MLP neurons of a small language model. Each row is named by its layer, matrix (gate and up: input weights) and neuron, and shows model dimensions 64-127. Each number is 128 + 32 x the weight over its row's rms, rounded and kept within 0 to 255. A neuron's up and down rows have the sign that makes its largest values positive.
After each neuron's rows, "fires after" lists the tokens most often just before its 100 highest values on Wikipedia text that the model never trained on.

L6.gate241 [172 171 140 159 154 194 171 103  96 145 123 124 107 151  95 173 119 107  58  90 140  84 121 149  95 132 140  78 166 136 121 167  81 106 169 139 152 192  77  99  97 131 165  82 150 154 110  91  94 142 141 149 163 134 137 110 122 134 118 164 133 147 105 110]
L6.up241 [127 150 137 122 148 110 143 136 176 143  89 130 102  99 105 151 138 144 132 105 136 201 128 117 179 117 126 130 131 123 113  91 126 108 187 149 119  96 153 130 136 160 120 192 162 112 107 140 101  84 154  75 154 139 146  84 135 110  76 115 118 119  97  53]
fires after: "d", "ar", "in", "oc", "ti"

L6.gate244 [178 110 110 134 157 108 114 172 107  93  35 189 103 127 164 155 109  98  63 134  95 117 104 122 163 115 156  97 124 128 128  92  73  87 100 158 123 144 143  59 112 120 132 169 203 155 176 155 185 111 173 118 111 152 139 103 145 104 161 119 132  84 155 100]
L6.up244 [149 122 136  83 126 170 144 167 166 164  62 135 110 148 148 160 144  88 164  66  56 191 105 175  93 107  57 142 115 104  76 119 174 113 136  83 107 118 165 166 105 124 146 130 113 131 100 142 111 139 148  98 225 116 117 178 132 122  99 117 114  99 137 120]
fires after: "in", "S", "s", "r", "ol", "E"

L5.gate161 [ 92 131 136 156 151 159 115 145 143  83 107  76 115  81  92  95 171  60 129 157 116 139 125 126 124 149 101 114 103 100 104  96 128 133  96  56 177 208 181  95 116 150 122  99  97 114 143 151 103 136 164 134 142 117 105 141 101 145 161 134 119 111   8  80]
L5.up161 [ 52 126 162 118 138  95 138 201  91 188 101 136  81 109 169 144 164 116 111 133 132 158 126 171  90 136 154 184 109 172 147  79 183 112 124 161 119 101 153 139 174 106 162 143  62 108 136 152  75 148 141 147 154 126  88  90  91  97 132 183  85 137 123 149]
fires after: "e", "le", "a", "n", "um"

L6.gate30 [183 110  79 156 100 176 133  91 197  87 121  97 123 137 141 139 112 139  77 128  90 126 107 101 142  97 133  87 146  65 116 111 155 137 143 145 147 161 132 148 138 117 137 156 155 132  80  93  85 194 127 159 149 114 205  99 155 169 143 151 131  82 120 154]
L6.up30 [106 138 111 146 102 139 117 171 198 175 178  78 146 115 139 114 130 151  73 125 177 206  89 172 157 184  94 153  99 203  82  38 124  96 117 138 117 103 155 158 156  98 145 153 110 137  86 118  44 106 124 148 178  76 116 158 150 164 116 155 181  88 130  96]
fires after: "d", "as", "s"

L5.gate74 [114 104 138 179 163 113 154 168 169 176  67 123 141 133 152 131 126 131 124 119 117 148 143 162 117 135 163  70 156 148 140 105 125 155  68 191 165 159 129  89 119 102 102 156 162  95 179  96 107 139 115 134 217 117  78 110 109 150 143 137 140 115  89  77]
L5.up74 [126 148 116 118 126 120 104 172 108 102 133 152 134 122 134 160 169  98 107 127 193 124 154 129 121 114  82 133 116 122 110 135 120 177 168 138  88  89 111  89  72 114 144 122 169 186 147 139  76 108 129 110 167  80 133  65  53 104 122  98 100  98 117 188]
fires after: "sh", "e", "o", "a", "w"

L6.gate260 [121 132 156  59 124  73 130 160  76 132  79 200  81 159 112 116 128 169 112 140 146 100 112 153 201 154 112 103  87 123  97 105 135 176 154 140 136 157 173  96 119  53 127 159  76 149 135 152 149 111  96  83 173  83 128 159 164  97 111 125 120 123 132 121]
L6.up260 [105 142 128 140 161 140 157  95 128 117 114 139  82 129  86 174 121 141 120 117 203 115 189  98 116 181 125 159  91 157 153 103 101 142 124 110 119 127 173  90  98 152 107  95 169 104 152 196 123  77 160 127 130  99 165 143  82  62  80 177 187 139 179 132]
fires after: "ti", "y", "ri", "C", "n", "si"

L5.gate295 [179 141  83  78  83 107 158 167 125 110 109 149  74 173 143 226 107 143 158 151 188 115 151 119 148  84 142 147 135 156 121 121 201 143 132 151 147  72  73 145 161  84 109  89 137 120  48  96 150 171 104 120 194  93 139 140 173 156 148 201 112 137 129 140]
L5.up295 [163 141  94  87 132 149 134 116 144 120 170 166  91 111 131 125 125  69 134  71 153 184 101 163 128 144 109 160  65 113 192 147 159  81 133 162 136  48 111 115 145 112 134 200 154 120 123 126 132 147 197 110 125  92 152 167 151 158 102 126 115 150  81 133]
fires after: "o", "re", "y ", "to ", "ation", "ap"

L6.gate303 [185 109 116 147  90 160 156 128  94 156 140  92 161 161 153 222  86 142  79 145 124 147 153  75  49 145 182  88  93 135 163  93  95  64 104  63  95  99 163 111 107 133 155 168 134 109 142 110 200  78 171 126 166  85 131 171 120 123 114 125 146 141 117 166]
L6.up303 [140 129 224 114 129 140 137 119 105 162 156  89 115 105 125 151  95 149  77 103 115  69  80 127 117 128 155 136 125  96 115 142 125  99 129 167  99 195 184  98 150 156 153 130 172 103 111 189 140 146 128 120  79 103 138 110 165  87 105 101  85 141 143  92]
fires after: "i", "al", "an", "v", "u", "en"

L5.gate152 [174 160 164 152 120 147 109 151 173 101 112 132 119 150  52 141 111 153 132 181 116 189 186  59 134 117 123 130 116 155 129 100 108 109 140 111 213 157 124 124 102 134 149 126 108 113 152  73 133  75 158 142 149  83 163 129 136  72 151 170 104 119 166 159]
L5.up152 [101 157  90 103  82 137 162 129 123 125 120 128 100  74 174 179 145 163 156 149 131 141 167 116 142 121 138 110 116 121 134 140 150 113 100 194 135 136 162 142 161 132 132 228 152 182 138 131 107 147 102 111 149  63 210 141 144 185 141 111 103 213 164 154]
fires after: "in", "p", "P", "m", "f"

L6.gate214 [141 115 116 102  87 156  50 113 208  84  99 137 153 140 140 153  86 147 152 156 116 131 162 163 166 113  71 122 149 127 112 123 120 141 120 141 123 119  44  64 125 106 101 152 153 114 109 120 108  84  62 146 149 143 180 146 101 111 124 121 171  89 165 117]
L6.up214 [101 187 124  83 117 103 154 149 194 157 152 132 136 196 120 133 158  93 203 133  66 112 100 128  71 142 134  98 180 128 201 123 181  81 115 134 175 102 134  85 118  56 159 132 125 103  62 180 155 132 115 148  97 119 177 159 150 161 150 163 156  81 133 146]
fires after: ",", "s", "e", "d", "h"

L6.gate62 [ 89  89 142  97  92 171 116 137  59 125  74 129 137 131  84 187 130 140 141 142 201 132 170 131 166 101 209 140 152 117 155 135 131 144 146  70 174 124 160 122 148 118 150 153 156 121 118 178 109 155  62  62 112  80 175 108  55  94 174 104 169 142 167 149]
L6.up62 [162 141 124 143 124 151 174 193 121 167 159 172  72 175  79 113 116 151 152 159 124 152 138 144 107 152 183 145 163  97 171 128  88 171 112 121 155 163 128 155 146 144 115 108 208 181 121 139  94  96 119 127 107 146 180  86 147  95 120 133 167 110 132 178]
fires after: "the", "- ", "o", "C", "n"

L5.gate17 [127  85 116 184 133 111 109 136 117 121 118 144 155 126 201 164  76 128 113 161 101 172 135  79 118 116 130 151  80 178 110 121 139  87 117 122 128 100 108 113 131 116  91 145 158 137  64 114 154 148 131 123  97 125 127 170 125 169 143 111  86 173 154 201]
L5.up17 [131 145 156 167 133 118 127 186 167 155 126 114 134  96 201 110 121 172 103 117 137 136 135 173 157 196 109 164  99 108 183 152 118  95 145 140 139 193 102 181 156 114 118 136  95 106 129  70 134 167  30 152 150  94 123 134  83 148 110 115 159 147 120 129]
fires after: "d", "er", "e", "st", "le"

L6.gate68 [162  79 120 205 149 119 110 109  96 185 113 129 127 113  81 141 119 138 144 146 179 173 251 130 155  79 144  92 136 131 113 114 116 105  95 123 129 121 153 126 148 102 101 108 146 103 145  71 109 136  51  89 129 174 148 124 175  71 154 149  94  99 126 141]
L6.up68 [116 120 109 204  94 112 137  85 197 146 174 169 135 159 138 100 146 142 178 101 127 130  67 166 147 107 151 118 146  91 105 172 152 174  60 104 110  93 155 157 123 143 140 105  93  97 129 109 125 149 107 140  91 124 173 132 101 154  99 172 125 101 115 136]
fires after: "c", ". ", "t", "C", "b", "h"

L5.gate217 [119 148 132 129 122 224  98 103  75  64 104  83  78 124 149 144 143 144 100 154 113 114 107 126 122 156 145 128 123 144 142 211 145 145  92  80 106  93 130 152 163 153 139  80 104 136 111 124 102 128 114 123 115 137 145 167  88 136 133 128 138 143 145  46]
L5.up217 [164 127  82 150 149 141  91 136 109 112 135 154 112 120 112 154  89 142  78 125 139  60 151 166 122 147 102 139  82 138 215 137 170 110 122 104 180  80 157 123 142 105  75 136 109 169 130 142 122 189 144 134 166 130  83 121 150 112 169 195 143 140  94 120]
fires after: "e", "^", "o", "ro", "p"

L5.gate96 [118 118 109 125 151 155 110 183  91 119  61  96 166  92 219  78 164 178 113 225 165 145 109 139 167  77 110 106 110 117 114  84  81 108 131 105 106 144 130 135 108  74 101 126 128 109 100  60  76 100  84  82 127 160 195 163  60 142 152 154 153 161 127 191]
L5.up96 [117  96 151 162  89 106 131 151 155 124  55 164 157 101 126 131  93 103 144 196 141 127 117 123  73  73 123  75 176 128 116 126  67  92 182 144 143  97  83  83 139 159 124 119 123 161 152 131 134 155  68 112 152 137 157 134  84 179 210  99 134 161 140 134]
fires after: "C", "er", "x", "c", "a"

L6.gate28 [119 119  52 160 197 183 102 111 171 164 119 144 145 127 142 141 134 140 105 169 104 178 142 129 156 107 188  47 136 161 147 103  64 115 118 164 157 125 132 167 101 142 127 110 119  64 113 130 159 134  95  93 131 140 205 145 101  64 137 170  85 124 114  84]
L6.up28 [144 163  99 156 130 150 131  87 118  91 123 132 207  53 195 162 117 140 134 183 121 116 131  97 127 101 173  84 144  93  98 108  90 155 107 180 156 127 120 135 124 117 156 110  53 135 119 140 153 139  94 106  68 147 151 165 150 118  95 124 127 207 144  74]
fires after: "C", "d", "c", "gr", "D"

L6.gate144 [108 117 170 179 131 102 155 148  90  67 140  87 111  90 127 143 178 121  94 141 106 170  48 160 183  76 109 102 122 135 114 124  82  67 135 115 152 136 118 107 152 109 143 104 137 118  53 108 152 112 174  65 168 103 144 142 148 102 154 139 180 170 109 126]
L6.up144 [ 95 120 160 124 204 128 109 119 103 167 158 149 135 160 138  67 107 148 138 142 113 126 130  73 126 100 168 149 160  53 168 156 142 167 121 160 150  80 125 148 120 153 178 179 139 144 146 112 137 142 123 106 140  93 105 117 125 119 214 111 111 192 138 142]
fires after: "p", "un", "m", "s", "M", "on"

L5.gate91 [141  81 139 126 131 105 146 126 166 119 107 152  76 147  77 128 155 175 151 135 132 141 127 116 178 115 113  76  79 167 110 135 112 130 124 111 143 168 130 113 168  85  93 120  98 156 116 169  97 141 162 105 100 116 136 175  74 169 150 143 142 130 115 137]
L5.up91 [ 89 129  96  86  38 110 165 104 127 168 165  73 114 174  99 140 132 133 207 132 127 133 208 174 107 134 119 123 128 110 153 150 130 155  57 133 170 138 135 145 132  88 170 119 133  79  84 147 119 148 102 128  96  89 138 128 132  79 143 120 142 140 152 188]
fires after: "m", "sp", "p", "y"

L6.gate231 [135  89 125 127 140 157 149 164 133 100 116 104 117 135 134 150 119 120  92 142 115  78 118 160 153 170  95 170  75 173 151 120  60 131  50 116  67 120  79 157 110 111 110 168 168 145 128  88  64 133  73 132 168 150 107 126 102 100 108 157 106 127 128  83]
L6.up231 [107 150 162 126 104  83 102 124 115 125 159 154 102 136 128 123 143 156 110  77 151  84 126  99 125 139 124 142 110 110 128 198 119 121  76 149 165 129 168 186 135 147  57 149  57  85 158 153  65 102 108 139 161 159 122 155 110 134 144 137 106  59 132 108]
fires after: "E", "f", "e", "p"

L5.gate315 [174 133 120  94  75 117 134  87  99 166  61 168 126 114  94 149 141 105  93  84  67 130 109 199 109 125 113 164 135  88 152 192 106 147  92  94 146 132  88  88 134 148 127 136 154 120 128 131 171 136 115 154 124 116 124 123  87 156 146  81 168 116  90 192]
L5.up315 [ 99 144  73  83  58  96 138 133 122 124  90  61 167 146 148 139 142  71 162 162 114 145 135 137  90 136  67 164 151 139  78 104 181  76 144 139 105 160 103 167 111 151 118 149 125  90 113 151 141 136 130  99 105 164 112 163 168 101  95 149 141 126  96 120]
fires after: "S", "s", "h", "s ", "H", "("

L6.gate23 [144 127 109 158 122 148 121 178 123 124 141  82 181 117 171 129 141 161  77 144  80 153 141 131 122 117 117 120  95 105 173 130 157 140 176 173 142 136 149 243 171 105  88 179  81 108  96  61 103 156 143 141 116  96 159 120 130 154 123 120 123 113 144 108]
L6.up23 [117  98 171 138 105 159 119 158  67 121 141 125 119 133  81 114 126  78 118 106 111 143 178 108 169 163 156 153 149 163 107 185 161  91 109 143 152 177 164 142 107 139 150 111 126 128  89 139  97 178 150 131 118 147 110 147 148 172 147 130 174 114 141 117]
fires after: "h", "th", "d", "p", "H"